MLP neurons of a small language model. Each row is named by its layer, matrix (gate and up: input weights; down: output weights) and neuron, and shows model dimensions 336-399. Each number is 200 + 20 x the weight over its row's rms, rounded and kept within 0 to 999. A neuron's up and down rows have the sign that makes its largest values positive.
Before each neuron's rows, "fires on" lists the tokens most often at its 100 highest values on Wikipedia text that the model never trained on; "fires in" lists the words (lower case) most often at its 100 highest values on Wikipedia text that the model never trained on.

fires on: " She", " He", " who", " she"
fires in: "she", "he", "who"
L2.gate1300,196,205,207,197,207,188,183,204,163,217,208,203,188,201,203,185,180,202,211,198,181,168,205,202,195,230,187,191,207,203,198,217,177,201,222,234,227,252,212,203,197,200,185,198,152,194,175,245,185,205,180,194,167,228,233,203,207,207,229,171,218,194,208,202
L2.up1300,193,190,221,231,190,222,165,231,230,192,193,202,198,210,201,185,192,194,224,190,179,183,198,242,223,186,197,207,190,215,180,181,196,207,222,232,226,233,233,198,215,199,190,183,196,219,185,173,153,184,202,189,166,206,226,202,192,187,233,203,194,197,237,197
L2.down1300,213,174,231,201,189,194,243,184,206,207,184,200,201,215,181,181,178,208,190,167,185,196,186,212,192,185,200,182,199,198,163,205,218,203,216,220,191,243,212,209,201,172,189,222,194,204,219,198,197,196,193,186,217,190,205,216,224,196,183,187,210,271,197,196

fires on: " who", " She"
fires in: "who", "she"
L2.gate510,205,223,169,208,223,201,153,180,172,227,197,191,199,208,226,212,189,188,195,194,196,152,215,196,234,178,170,194,203,215,188,185,215,210,205,203,215,218,209,196,192,211,179,193,190,198,200,185,225,245,200,198,171,193,189,212,195,209,202,210,187,185,202,198
L2.up510,211,201,240,199,249,217,170,197,204,181,181,180,208,216,192,227,170,203,225,199,190,208,185,219,181,179,210,179,199,213,213,227,209,201,196,235,201,207,201,176,216,209,191,201,209,197,266,211,201,198,236,157,190,206,213,241,170,215,195,197,187,197,223,159
L2.down510,200,185,204,204,186,171,217,172,207,216,229,217,226,181,217,207,173,212,229,208,211,200,193,218,236,196,208,183,234,186,231,204,204,186,198,174,223,171,161,210,198,190,189,204,179,204,236,165,169,207,208,182,236,206,215,202,231,208,195,223,178,212,208,174

fires on: " with", " With"
fires in: "with"
L2.gate137,189,201,191,188,220,197,208,178,204,188,190,203,192,205,217,165,194,218,232,200,220,193,182,248,184,138,195,212,207,220,208,207,187,192,220,210,200,210,195,236,188,162,191,189,211,208,178,192,194,198,196,202,204,208,216,195,190,198,186,233,198,190,160,176
L2.up137,230,216,177,185,209,198,221,228,170,174,204,222,232,220,217,186,191,189,194,197,182,225,190,201,149,234,210,185,182,203,185,200,193,162,210,201,188,190,221,191,211,194,237,210,224,182,216,200,224,213,174,210,203,217,193,229,210,214,195,177,223,202,193,194
L2.down137,183,205,201,182,218,187,228,210,203,187,239,191,200,176,138,191,202,195,217,206,189,180,194,214,202,215,204,170,205,195,232,152,226,223,207,227,180,191,193,194,195,212,180,194,223,214,194,192,214,202,191,191,199,192,186,234,201,164,213,179,183,267,196,214

fires on: "s", "t", " in"
fires in: "s", "in"
L2.gate341,177,216,182,230,206,185,187,214,201,218,190,156,188,186,202,203,227,186,239,194,218,213,203,201,174,203,185,235,200,215,201,220,223,148,202,171,226,176,200,183,227,225,212,224,206,211,207,176,212,206,191,258,206,193,247,173,185,232,184,211,228,233,184,216
L2.up341,223,215,175,233,205,181,200,197,200,228,215,199,217,186,199,188,199,172,210,180,208,202,205,215,178,177,196,214,201,222,246,192,214,214,220,236,190,182,211,206,187,219,213,237,171,201,203,217,195,201,232,228,238,174,189,182,162,166,216,206,172,202,226,194
L2.down341,204,177,222,203,187,220,198,198,196,203,174,224,211,201,201,215,192,229,191,199,196,216,185,169,200,176,189,212,205,199,199,192,182,206,209,215,219,205,188,243,206,201,194,183,204,184,179,193,214,229,195,213,202,225,207,208,200,202,223,157,194,143,180,194

fires on: " with", " on", " in", " of", " by", " from"
fires in: "with", "on", "in", "of", "by", "from"
L6.gate586,168,232,204,168,218,193,196,218,215,205,217,204,199,176,220,201,181,200,185,221,219,186,233,201,201,215,202,223,204,183,195,221,157,184,246,192,185,171,189,179,174,206,214,192,176,180,249,227,200,176,184,185,233,192,207,206,230,229,210,180,214,208,178,184
L6.up586,145,240,156,189,203,221,192,228,209,209,181,169,212,192,214,239,185,205,217,165,219,242,212,204,212,200,211,214,179,192,196,201,207,198,208,235,171,181,204,172,191,215,223,190,206,174,216,199,183,209,186,231,242,222,177,184,188,182,201,225,211,200,212,201
L6.down586,205,204,206,201,220,215,171,221,209,205,214,197,195,192,16,191,203,202,150,198,186,205,222,229,182,193,195,174,186,169,199,238,204,184,244,215,200,188,188,182,163,186,199,221,195,195,209,197,209,192,184,191,191,191,212,204,202,207,176,223,201,211,209,201

fires on: " I", "I", " N", " E"
fires in: "i", "ide"
L6.gate638,182,210,206,164,231,209,219,205,217,197,185,202,186,213,226,202,205,212,190,208,192,218,200,201,161,207,199,206,188,202,234,187,194,208,170,187,231,205,199,176,199,227,195,172,158,231,207,211,211,210,220,218,205,176,220,190,198,195,244,196,187,186,190,208
L6.up638,196,183,180,181,192,214,225,202,164,219,214,243,197,227,196,200,212,210,214,212,200,187,183,191,189,227,179,245,209,225,199,185,204,202,180,197,214,181,234,206,204,200,190,188,179,200,200,211,206,218,196,192,220,210,193,198,218,198,198,179,180,205,230,200
L6.down638,207,230,199,188,222,194,184,192,178,215,240,183,174,204,244,208,175,216,227,194,230,182,191,207,174,230,190,221,207,194,204,202,234,222,224,197,210,195,194,183,181,205,195,175,162,167,214,204,190,200,210,232,213,169,216,218,201,204,215,193,187,204,187,202

fires on: " to", " of", " for", " from", " with", " due"
fires in: "to", "of", "for", "from", "with", "due"
L6.gate863,212,205,170,194,208,218,235,181,165,191,188,179,182,176,214,235,213,202,183,207,199,212,229,186,187,186,233,215,213,185,191,191,201,198,180,191,219,213,198,204,189,174,215,210,189,227,210,219,159,194,174,198,228,196,183,166,205,202,158,201,187,209,225,182
L6.up863,203,229,186,202,217,198,236,189,182,182,177,232,153,224,207,214,214,192,175,202,211,198,199,170,201,221,219,232,194,154,202,169,161,194,216,225,238,179,152,212,226,203,185,180,178,215,204,229,199,222,205,218,217,182,200,188,222,198,203,189,206,204,197,176
L6.down863,186,200,187,186,225,203,217,217,234,205,220,209,188,164,133,222,197,193,173,227,201,191,189,220,199,253,216,194,193,211,181,179,191,197,170,187,196,215,198,160,168,177,201,220,173,215,198,228,188,220,193,166,219,226,186,258,219,191,195,199,213,202,230,196

fires on: " which", " that", ".2%"
fires in: "which", "that", "2"
L2.gate1535,179,239,193,170,238,196,178,214,182,204,188,168,169,178,216,202,224,192,202,194,255,176,210,195,189,173,207,191,206,210,220,204,153,185,198,209,211,182,193,137,183,221,194,202,208,222,179,208,177,223,186,229,211,174,221,218,182,170,160,199,212,213,211,209
L2.up1535,213,206,180,209,193,169,192,232,203,213,196,198,189,196,209,219,231,235,219,201,222,159,216,204,184,185,225,180,236,184,217,181,196,190,226,160,189,183,231,207,196,220,157,188,237,200,188,253,156,191,264,224,189,186,204,192,190,228,197,230,202,236,187,192
L2.down1535,195,161,182,171,193,198,208,194,197,183,199,208,205,196,167,232,149,214,244,202,214,189,180,193,191,250,220,195,184,187,194,205,234,188,204,192,193,202,208,197,216,196,174,189,209,172,218,186,207,196,179,195,205,192,184,211,186,226,185,189,178,224,169,194

fires on: " I", " You", " you"
fires in: "i", "you", "ide", "youd"
L2.gate584,195,184,216,222,229,227,193,227,192,237,209,204,184,209,223,214,189,216,240,210,219,191,198,186,219,212,175,182,216,172,190,188,167,253,174,163,207,178,179,198,214,214,168,225,188,218,219,233,224,219,208,201,165,192,192,206,227,201,219,180,193,201,165,221
L2.up584,192,209,178,216,180,175,208,208,161,200,191,210,215,208,195,202,207,173,184,203,229,183,211,206,176,176,219,174,179,186,225,182,191,210,221,180,206,221,223,201,174,212,191,234,201,214,191,204,197,192,246,180,215,210,170,248,169,198,209,267,174,196,198,222
L2.down584,212,209,177,192,207,205,220,182,186,215,186,214,182,238,260,196,201,194,209,228,248,207,212,192,193,205,197,193,232,208,217,184,210,210,203,200,227,201,220,207,198,195,200,245,183,202,186,222,186,179,200,187,211,148,233,232,207,190,201,193,196,179,202,228

fires on: " University", " graduated"
fires in: "university", "graduated"
L2.gate1850,226,221,214,189,194,192,193,161,206,219,202,196,201,233,204,199,201,212,191,213,189,212,201,177,198,212,192,226,213,206,189,172,206,191,196,231,178,203,195,203,211,218,207,207,208,211,224,222,185,193,180,204,196,223,252,187,200,208,191,160,164,187,190,173
L2.up1850,185,185,230,189,199,164,205,210,213,229,224,146,204,188,209,177,203,195,230,209,207,225,212,228,210,210,235,206,223,203,178,205,157,221,181,189,171,166,218,220,203,250,207,185,215,212,251,193,181,187,224,196,179,194,225,187,194,236,192,222,183,204,226,199
L2.down1850,180,203,191,215,155,176,222,220,204,249,174,183,170,226,271,201,235,218,198,220,204,197,200,166,253,236,203,189,221,208,175,204,149,201,156,191,202,210,205,250,231,207,172,206,196,188,186,226,192,204,195,223,210,188,167,186,209,194,230,224,191,201,177,263

fires on: " became", " to", " of", " into", " it", " appointed"
fires in: "became", "to", "of", "into", "it", "appointed"
L2.gate207,201,199,223,195,206,182,176,193,209,188,203,183,213,212,205,216,173,184,185,210,171,206,192,206,221,189,194,206,200,186,222,196,207,204,230,198,222,198,185,207,181,176,226,203,236,210,224,205,188,172,206,202,183,210,198,188,237,176,179,192,190,193,204,182
L2.up207,163,179,178,189,225,178,173,201,186,221,193,183,220,213,197,195,206,147,222,207,198,212,210,186,192,219,196,196,176,188,197,179,189,198,231,202,195,160,191,193,203,189,181,195,223,205,209,240,191,233,171,214,202,178,206,164,221,221,191,202,221,216,174,219
L2.down207,191,187,185,217,186,186,193,205,216,200,168,173,177,232,200,229,175,198,168,199,217,219,198,184,185,243,158,200,209,196,205,208,192,176,191,171,190,226,191,181,182,178,252,223,169,229,183,180,209,195,223,190,207,218,218,233,181,198,192,200,203,230,202,181

fires on: " of", " at", " from", " with"
fires in: "of", "at", "from", "with"
L2.gate831,189,225,229,210,187,166,199,216,190,208,145,184,214,165,196,209,209,171,187,172,171,204,198,158,180,216,198,158,217,198,207,183,191,216,196,198,173,169,198,192,162,208,181,166,185,194,215,210,172,207,228,165,223,195,185,168,165,208,194,227,190,183,208,203
L2.up831,183,215,230,193,196,197,191,216,233,211,202,175,195,192,197,222,198,205,195,211,182,213,203,229,211,223,181,191,170,208,168,221,188,195,180,210,190,218,229,203,214,201,191,214,220,209,204,220,202,202,206,198,209,228,174,197,187,205,216,218,196,190,250,157
L2.down831,240,197,201,212,208,224,231,194,214,182,226,206,194,196,154,182,203,190,187,230,194,200,145,199,180,190,184,177,199,203,196,199,180,220,184,196,193,206,217,210,197,240,175,205,205,191,209,188,198,189,215,219,203,212,211,175,165,222,199,168,226,237,197,190

fires on: " that", " who", " and", " That"
fires in: "that", "who", "and"
L2.gate255,187,217,164,175,193,224,183,178,218,187,178,200,208,188,207,185,188,206,240,214,207,150,213,173,212,158,209,176,209,237,211,187,195,208,219,219,240,199,211,169,210,191,219,194,182,198,207,210,179,204,197,197,198,204,256,230,190,210,202,194,234,205,216,207
L2.up255,175,200,178,214,233,210,204,226,210,176,226,210,191,178,166,184,187,192,207,186,198,159,179,225,217,171,175,216,224,217,168,201,199,170,205,217,178,208,171,186,189,196,179,231,180,200,170,206,154,200,213,186,179,213,187,213,188,204,211,176,233,228,161,187
L2.down255,227,174,196,196,221,199,189,247,169,182,171,217,186,190,199,195,189,179,218,161,185,194,195,205,163,211,246,193,200,171,196,195,197,202,168,182,208,199,240,201,193,194,206,223,202,185,204,236,238,201,168,211,227,199,225,214,191,202,167,203,216,180,221,197

fires on: " University", "born", "s"
fires in: "university", "born"
L2.gate1473,222,215,207,243,182,186,226,185,221,209,231,175,250,196,203,230,229,202,188,218,237,179,219,173,176,196,210,183,196,215,181,205,183,188,186,186,174,192,177,205,211,184,212,209,198,244,221,196,216,202,179,212,233,210,232,210,216,230,189,214,178,176,222,188
L2.up1473,211,174,196,181,176,229,196,200,208,236,219,193,219,172,194,211,209,165,222,204,184,205,197,230,218,187,184,201,219,207,203,198,179,170,195,194,219,187,211,197,208,224,234,202,192,222,208,191,183,202,212,176,213,205,208,218,221,204,158,194,188,202,196,216
L2.down1473,220,205,202,198,208,207,203,163,225,215,182,181,209,177,189,215,259,189,192,204,192,165,207,207,217,209,182,192,225,226,201,195,178,207,192,153,204,221,180,228,197,201,206,191,224,185,180,191,214,188,180,210,170,208,175,182,213,219,204,196,179,206,184,181

fires on: " the", " of", "s", " in", " with"
fires in: "the", "of", "s", "in", "with", "to"
L2.gate393,187,216,174,188,233,194,205,244,206,204,158,179,201,205,214,204,185,154,177,204,217,232,215,214,197,202,212,171,204,190,193,218,151,205,231,176,192,207,191,198,166,212,182,208,172,221,192,195,207,186,174,228,210,208,200,210,196,197,183,186,211,210,188,225
L2.up393,226,221,180,192,217,185,226,218,206,189,193,216,198,205,188,178,171,191,199,193,200,196,189,202,173,209,220,196,227,171,202,196,192,187,222,202,144,179,220,239,238,196,200,202,157,206,207,217,184,215,219,177,201,212,216,210,191,209,201,212,192,189,162,207
L2.down393,206,211,208,170,212,217,210,236,202,195,176,176,209,198,180,211,207,173,199,191,186,181,223,177,180,207,216,173,256,207,204,219,200,207,184,176,175,216,206,183,197,234,174,182,196,197,200,181,199,186,207,199,180,178,185,213,176,202,188,209,214,184,198,188

fires on: " while", " born", " life", " While", "While"
fires in: "while", "born", "life", "education", "when"
L6.gate1576,192,220,180,204,235,160,240,205,162,193,159,176,185,211,240,193,205,180,188,194,222,178,233,178,210,190,236,200,232,206,236,206,202,194,205,197,200,202,209,172,215,177,213,208,207,228,216,203,171,196,183,182,195,192,156,198,221,216,203,170,227,183,215,192
L6.up1576,211,208,252,197,221,149,214,196,188,205,188,164,193,186,207,245,196,193,218,223,199,216,175,197,192,216,224,201,202,205,203,191,167,210,207,192,193,200,215,198,185,223,201,191,214,172,226,202,195,157,177,183,190,212,197,208,218,189,191,204,242,221,205,181
L6.down1576,192,196,234,190,197,185,188,187,172,192,205,205,179,225,196,210,201,188,217,197,152,222,173,201,216,235,209,244,226,160,210,189,154,202,198,215,204,173,191,189,207,190,187,210,194,202,206,201,214,185,184,184,229,201,205,215,209,222,204,191,187,195,212,222

fires on: " in", " Japanese", "y", "de", " to"
fires in: "in", "japanese", "phytocerum", "ide", "to"
L2.gate1513,190,226,222,204,217,167,203,205,190,193,209,181,246,201,205,203,190,189,216,215,224,192,205,199,204,198,195,189,187,243,203,215,190,205,170,212,184,170,196,216,160,211,224,209,220,200,229,218,187,191,202,202,207,181,219,185,174,157,187,211,202,211,207,174
L2.up1513,190,193,198,220,159,215,158,177,186,181,185,188,198,252,191,204,185,197,202,216,191,223,188,199,230,196,211,190,237,230,203,210,213,214,201,206,209,202,213,217,209,162,155,204,229,168,222,188,201,201,186,193,214,223,190,174,219,181,230,193,166,226,147,176
L2.down1513,177,206,179,209,194,208,149,164,172,198,247,213,176,205,161,252,203,192,205,198,173,211,206,176,210,213,218,140,178,206,230,210,170,163,215,220,211,183,206,212,211,168,190,184,197,176,228,175,162,190,181,174,186,224,198,199,194,174,205,202,192,216,180,215

fires on: " she", " he", " She"
fires in: "she", "he"
L6.gate305,170,202,182,173,173,196,203,202,200,231,207,193,198,221,238,190,198,183,179,209,190,144,213,197,166,212,205,204,189,199,159,205,185,198,204,201,214,220,228,141,186,191,199,214,203,204,200,235,200,222,171,201,208,188,256,168,239,187,197,200,218,185,190,210
L6.up305,186,215,203,204,195,197,198,207,244,186,198,227,199,217,171,177,154,216,190,170,165,223,202,213,186,190,209,200,187,193,187,241,235,233,171,202,190,220,233,209,221,163,196,194,194,196,182,216,154,185,201,149,202,185,202,227,196,202,224,168,183,214,204,199
L6.down305,227,229,217,216,235,170,182,169,191,184,200,203,210,196,256,192,181,238,223,177,187,207,181,177,178,204,211,208,192,186,212,203,180,184,171,217,226,219,222,195,151,178,202,191,206,170,188,213,171,192,193,170,231,223,189,211,186,214,213,201,214,219,203,215

fires on: " into", " to", " in", " with", "in"
fires in: "into", "to", "in", "with", "it", "1"
L2.gate1266,168,198,196,176,202,162,173,235,158,191,194,209,166,193,189,188,219,203,191,216,198,199,224,206,206,208,243,211,190,143,201,202,181,195,178,190,209,173,178,161,173,184,209,213,221,206,214,235,173,183,236,167,200,208,181,201,213,179,156,205,188,209,206,169
L2.up1266,200,182,196,183,227,171,184,217,215,200,219,220,220,200,205,171,179,191,214,199,205,186,193,188,202,201,199,203,199,215,203,173,207,201,224,221,222,219,142,170,190,194,202,186,213,214,198,195,187,214,206,194,221,223,227,167,213,212,200,181,218,182,184,193
L2.down1266,174,191,191,180,208,189,194,200,212,197,231,194,213,172,152,228,161,201,217,189,201,181,214,220,204,197,212,148,203,146,208,216,176,153,200,219,230,188,210,158,181,200,230,210,207,174,211,189,158,197,214,204,194,186,185,187,188,162,174,201,196,243,174,194

fires on: " in", " of", " Best", " for"
fires in: "in", "of", "best", "for"
L6.gate1737,170,217,214,203,220,201,208,223,217,223,201,211,204,174,206,186,227,196,169,207,178,207,226,217,182,215,197,196,210,233,234,191,219,183,202,187,187,203,185,196,195,223,197,173,205,214,195,168,231,193,187,212,201,189,207,184,230,164,208,203,185,201,196,192
L6.up1737,220,207,185,177,227,180,238,207,208,208,218,235,227,196,220,164,170,190,154,170,200,187,195,191,205,179,199,178,217,217,218,203,191,201,196,168,174,176,171,195,185,183,210,212,184,193,248,206,213,205,186,185,211,216,220,210,208,195,211,198,193,180,213,179
L6.down1737,222,221,209,218,190,228,154,238,218,222,203,196,202,163,176,196,184,202,179,230,195,196,223,206,212,207,231,197,186,219,231,217,208,226,196,150,178,217,210,199,195,226,223,159,220,190,201,176,237,198,184,210,227,189,212,206,225,163,208,217,200,202,206,195

fires on: " to", " of", "je"
fires in: "to", "of", "de"
L6.gate968,206,225,185,204,226,190,209,234,162,189,207,180,248,186,181,208,200,211,200,211,204,201,199,173,192,187,194,192,246,194,166,236,220,199,221,173,221,228,211,201,184,185,182,226,150,249,190,228,166,227,202,223,208,197,170,186,196,203,213,163,187,197,245,182
L6.up968,177,205,198,205,210,189,179,212,186,227,210,189,211,176,191,205,194,206,184,187,189,207,208,159,182,183,240,225,196,191,188,215,164,232,177,194,195,169,217,171,184,144,207,232,169,210,181,177,181,239,195,223,203,198,211,184,218,226,211,178,178,224,216,177
L6.down968,196,178,204,207,207,187,189,208,175,181,174,188,192,184,32,154,185,224,202,198,197,219,194,147,204,196,211,183,186,177,182,217,189,216,191,231,206,187,200,197,186,186,190,197,175,200,195,200,179,193,199,206,193,185,221,220,226,192,216,196,171,234,232,174

fires on: " that", " which", " who", " often"
fires in: "that", "which", "who", "often"
L2.gate543,218,248,224,212,216,222,183,208,195,203,190,145,232,219,234,147,195,198,213,173,189,208,222,209,220,210,214,189,231,175,232,202,200,223,209,205,220,212,211,207,209,170,191,217,202,216,183,202,174,201,221,193,198,211,211,189,202,163,174,206,178,197,203,199
L2.up543,246,169,222,218,185,229,173,193,170,195,187,208,210,204,211,182,169,221,219,225,208,190,218,215,199,231,159,189,188,207,172,205,178,181,211,235,239,230,204,188,173,206,180,208,193,183,179,222,213,214,179,194,170,215,209,203,185,183,205,219,183,223,190,178
L2.down543,195,171,195,191,206,185,215,200,199,202,222,212,203,205,191,165,168,237,228,188,186,226,207,229,213,185,216,162,210,148,192,212,184,210,230,211,219,208,217,190,169,211,179,193,201,156,193,208,216,211,193,196,213,181,232,186,179,174,194,203,200,218,214,189

fires on: " in", " years", " for", " Year", "t", " Years"
fires in: "in", "years", "year", "for", "history", "at"
L2.gate736,208,220,179,202,192,197,191,223,184,256,183,150,209,199,199,219,198,223,209,164,221,184,199,231,211,165,173,206,227,183,177,194,193,177,207,180,215,235,213,213,176,200,186,206,155,194,191,207,181,181,248,203,212,221,227,219,196,183,221,189,225,217,201,197
L2.up736,183,219,174,199,185,198,209,211,188,235,214,187,203,220,191,180,197,185,213,206,258,201,186,199,166,227,229,223,191,196,235,242,223,166,205,224,196,190,189,222,179,147,187,188,202,161,195,209,198,228,225,201,237,202,196,185,238,233,194,173,207,192,190,205
L2.down736,182,213,211,188,204,230,226,215,212,209,178,199,192,221,210,241,176,223,215,204,176,183,178,213,192,163,183,198,196,216,226,236,183,196,207,232,175,216,175,204,197,232,194,198,194,240,209,233,166,211,177,175,203,211,191,209,197,186,178,211,204,192,198,194

fires on: " who", " what", " that", " What"
fires in: "who", "what", "that", "whatevers", "which"
L2.gate337,190,221,214,203,228,241,191,192,212,190,223,218,209,203,214,177,203,156,210,203,176,189,181,167,223,201,208,206,236,239,202,189,200,204,188,206,218,226,194,182,206,232,162,169,202,212,228,205,180,211,192,186,162,202,199,194,239,183,193,181,230,183,222,197
L2.up337,225,184,209,217,233,202,214,198,230,196,209,203,208,208,204,207,199,180,235,190,218,156,201,191,163,202,199,206,220,201,233,196,198,203,223,199,188,211,167,177,195,211,187,164,186,192,191,207,187,191,197,199,184,195,183,187,196,209,204,212,216,203,180,204
L2.down337,198,148,214,201,208,186,188,179,218,187,220,194,191,171,202,187,191,180,212,187,187,207,174,200,207,216,202,151,192,181,210,172,187,182,217,189,162,228,224,211,213,230,190,191,193,200,200,202,209,212,199,178,247,184,208,215,223,198,178,224,224,238,192,210

fires on: " of", " the", "ped", " in"
fires in: "of", "the", "warped", "in"
L2.gate266,158,225,187,150,234,190,239,248,172,187,183,239,193,206,205,168,185,204,182,179,160,233,215,182,208,213,207,225,220,183,220,220,189,189,220,223,204,204,184,207,187,204,188,178,194,203,208,181,200,196,214,188,204,165,192,172,175,222,220,187,180,211,188,187
L2.up266,213,245,187,199,175,177,214,202,180,195,205,179,212,167,207,171,194,191,212,213,196,204,191,183,177,221,250,181,246,196,212,182,197,195,194,207,186,181,170,196,188,160,197,222,201,213,217,197,148,214,177,184,201,214,161,173,224,197,223,234,229,186,174,224
L2.down266,174,203,202,199,204,181,176,209,194,188,189,188,199,228,199,181,191,221,188,182,212,221,189,206,220,177,213,194,241,218,248,178,168,190,207,213,148,227,203,199,189,217,204,189,226,249,203,198,197,191,209,214,203,209,200,196,185,192,230,183,195,204,218,216

fires on: " home", " family", " Home", " household"
fires in: "home", "family", "household", "families"
L2.gate1508,217,235,197,174,218,176,201,191,221,243,190,200,208,198,209,218,211,229,229,236,218,220,196,182,203,194,200,190,200,210,205,207,222,243,201,215,201,211,176,191,201,160,191,169,216,212,181,223,249,184,236,154,208,165,215,175,217,186,200,193,212,190,192,194
L2.up1508,212,215,191,191,182,202,215,226,231,170,208,217,218,192,204,193,244,211,210,201,205,198,205,213,206,158,196,200,186,210,227,185,171,219,181,178,187,214,180,200,181,234,191,202,194,199,161,207,184,189,272,212,216,168,183,211,202,187,208,193,219,192,196,213
L2.down1508,209,204,167,209,185,192,195,181,193,257,232,210,213,176,245,205,188,213,182,202,180,246,221,143,205,225,211,210,169,185,175,194,240,183,213,224,181,238,182,192,228,202,190,226,196,233,187,166,224,181,179,179,178,174,211,190,189,185,205,198,229,208,205,173

fires on: " of", " by", " to", " in", " than", " on"
fires in: "of", "by", "to", "in", "than", "on"
L7.gate1076,208,212,180,188,209,190,235,236,210,189,165,204,200,183,203,189,209,187,212,196,185,227,220,205,191,190,213,241,167,208,195,226,218,214,221,173,184,202,208,201,198,233,196,201,216,215,217,187,220,206,175,227,198,170,174,225,229,219,201,198,187,176,222,186
L7.up1076,190,206,204,196,203,192,180,221,175,215,179,197,179,189,150,235,232,247,186,215,200,197,177,155,193,141,166,235,217,196,198,200,185,199,196,183,166,217,211,225,175,219,224,208,173,231,241,198,205,180,190,191,198,182,201,208,242,174,188,213,204,232,184,176
L7.down1076,173,188,218,180,184,204,180,183,192,181,158,198,199,187,154,177,180,185,195,203,218,212,195,223,205,182,179,224,191,235,211,175,197,231,176,197,170,235,204,188,170,228,165,213,164,194,215,182,211,184,190,216,197,202,172,198,181,185,197,208,215,189,182,223

fires on: " no", " with", " without", " own", " provide", " provides"
fires in: "no", "with", "without", "own", "provide", "provides"
L2.gate1579,193,199,199,208,193,192,197,236,173,211,216,233,197,189,208,174,185,196,198,220,224,218,191,205,166,220,227,194,206,181,215,212,238,195,189,202,208,206,215,177,245,209,213,195,188,183,202,216,204,198,174,210,207,169,185,197,189,184,155,197,212,206,183,192
L2.up1579,187,165,216,173,206,237,160,219,205,182,203,211,179,191,210,195,213,187,187,224,202,220,203,207,192,217,190,205,203,194,199,226,195,185,185,199,193,194,168,201,200,223,213,176,253,188,188,159,215,210,187,205,199,165,184,190,226,189,210,201,185,201,171,189
L2.down1579,201,193,202,206,202,177,212,230,200,183,216,232,205,199,120,183,189,211,202,201,238,199,210,189,221,240,205,166,185,188,238,198,206,206,206,217,216,206,214,202,169,210,218,192,211,212,227,191,197,185,202,203,192,175,170,230,210,190,185,214,198,282,189,201

fires on: " of", " as", " near", " called", " on"
fires in: "of", "as", "near", "called", "on"
L7.gate1075,190,191,214,183,214,196,229,221,188,190,192,238,202,199,222,212,207,225,231,212,207,198,192,208,173,207,186,182,184,205,209,219,218,170,197,202,165,195,225,185,196,199,213,221,169,200,218,194,191,163,202,219,217,221,207,207,237,178,193,207,226,216,192,235
L7.up1075,198,216,176,172,190,223,283,220,190,189,160,214,234,226,207,201,155,229,178,228,232,206,230,170,253,217,187,176,210,198,183,235,200,179,217,184,185,202,204,218,185,193,220,213,193,224,200,200,198,200,200,202,236,198,223,219,206,230,192,207,186,198,232,194
L7.down1075,214,204,200,197,210,209,218,250,194,202,195,155,199,228,0,174,194,183,186,188,206,218,204,213,222,160,216,206,172,180,197,211,193,214,191,197,183,201,199,207,196,215,205,204,178,211,191,214,189,216,218,211,228,242,192,186,188,212,192,154,176,185,198,209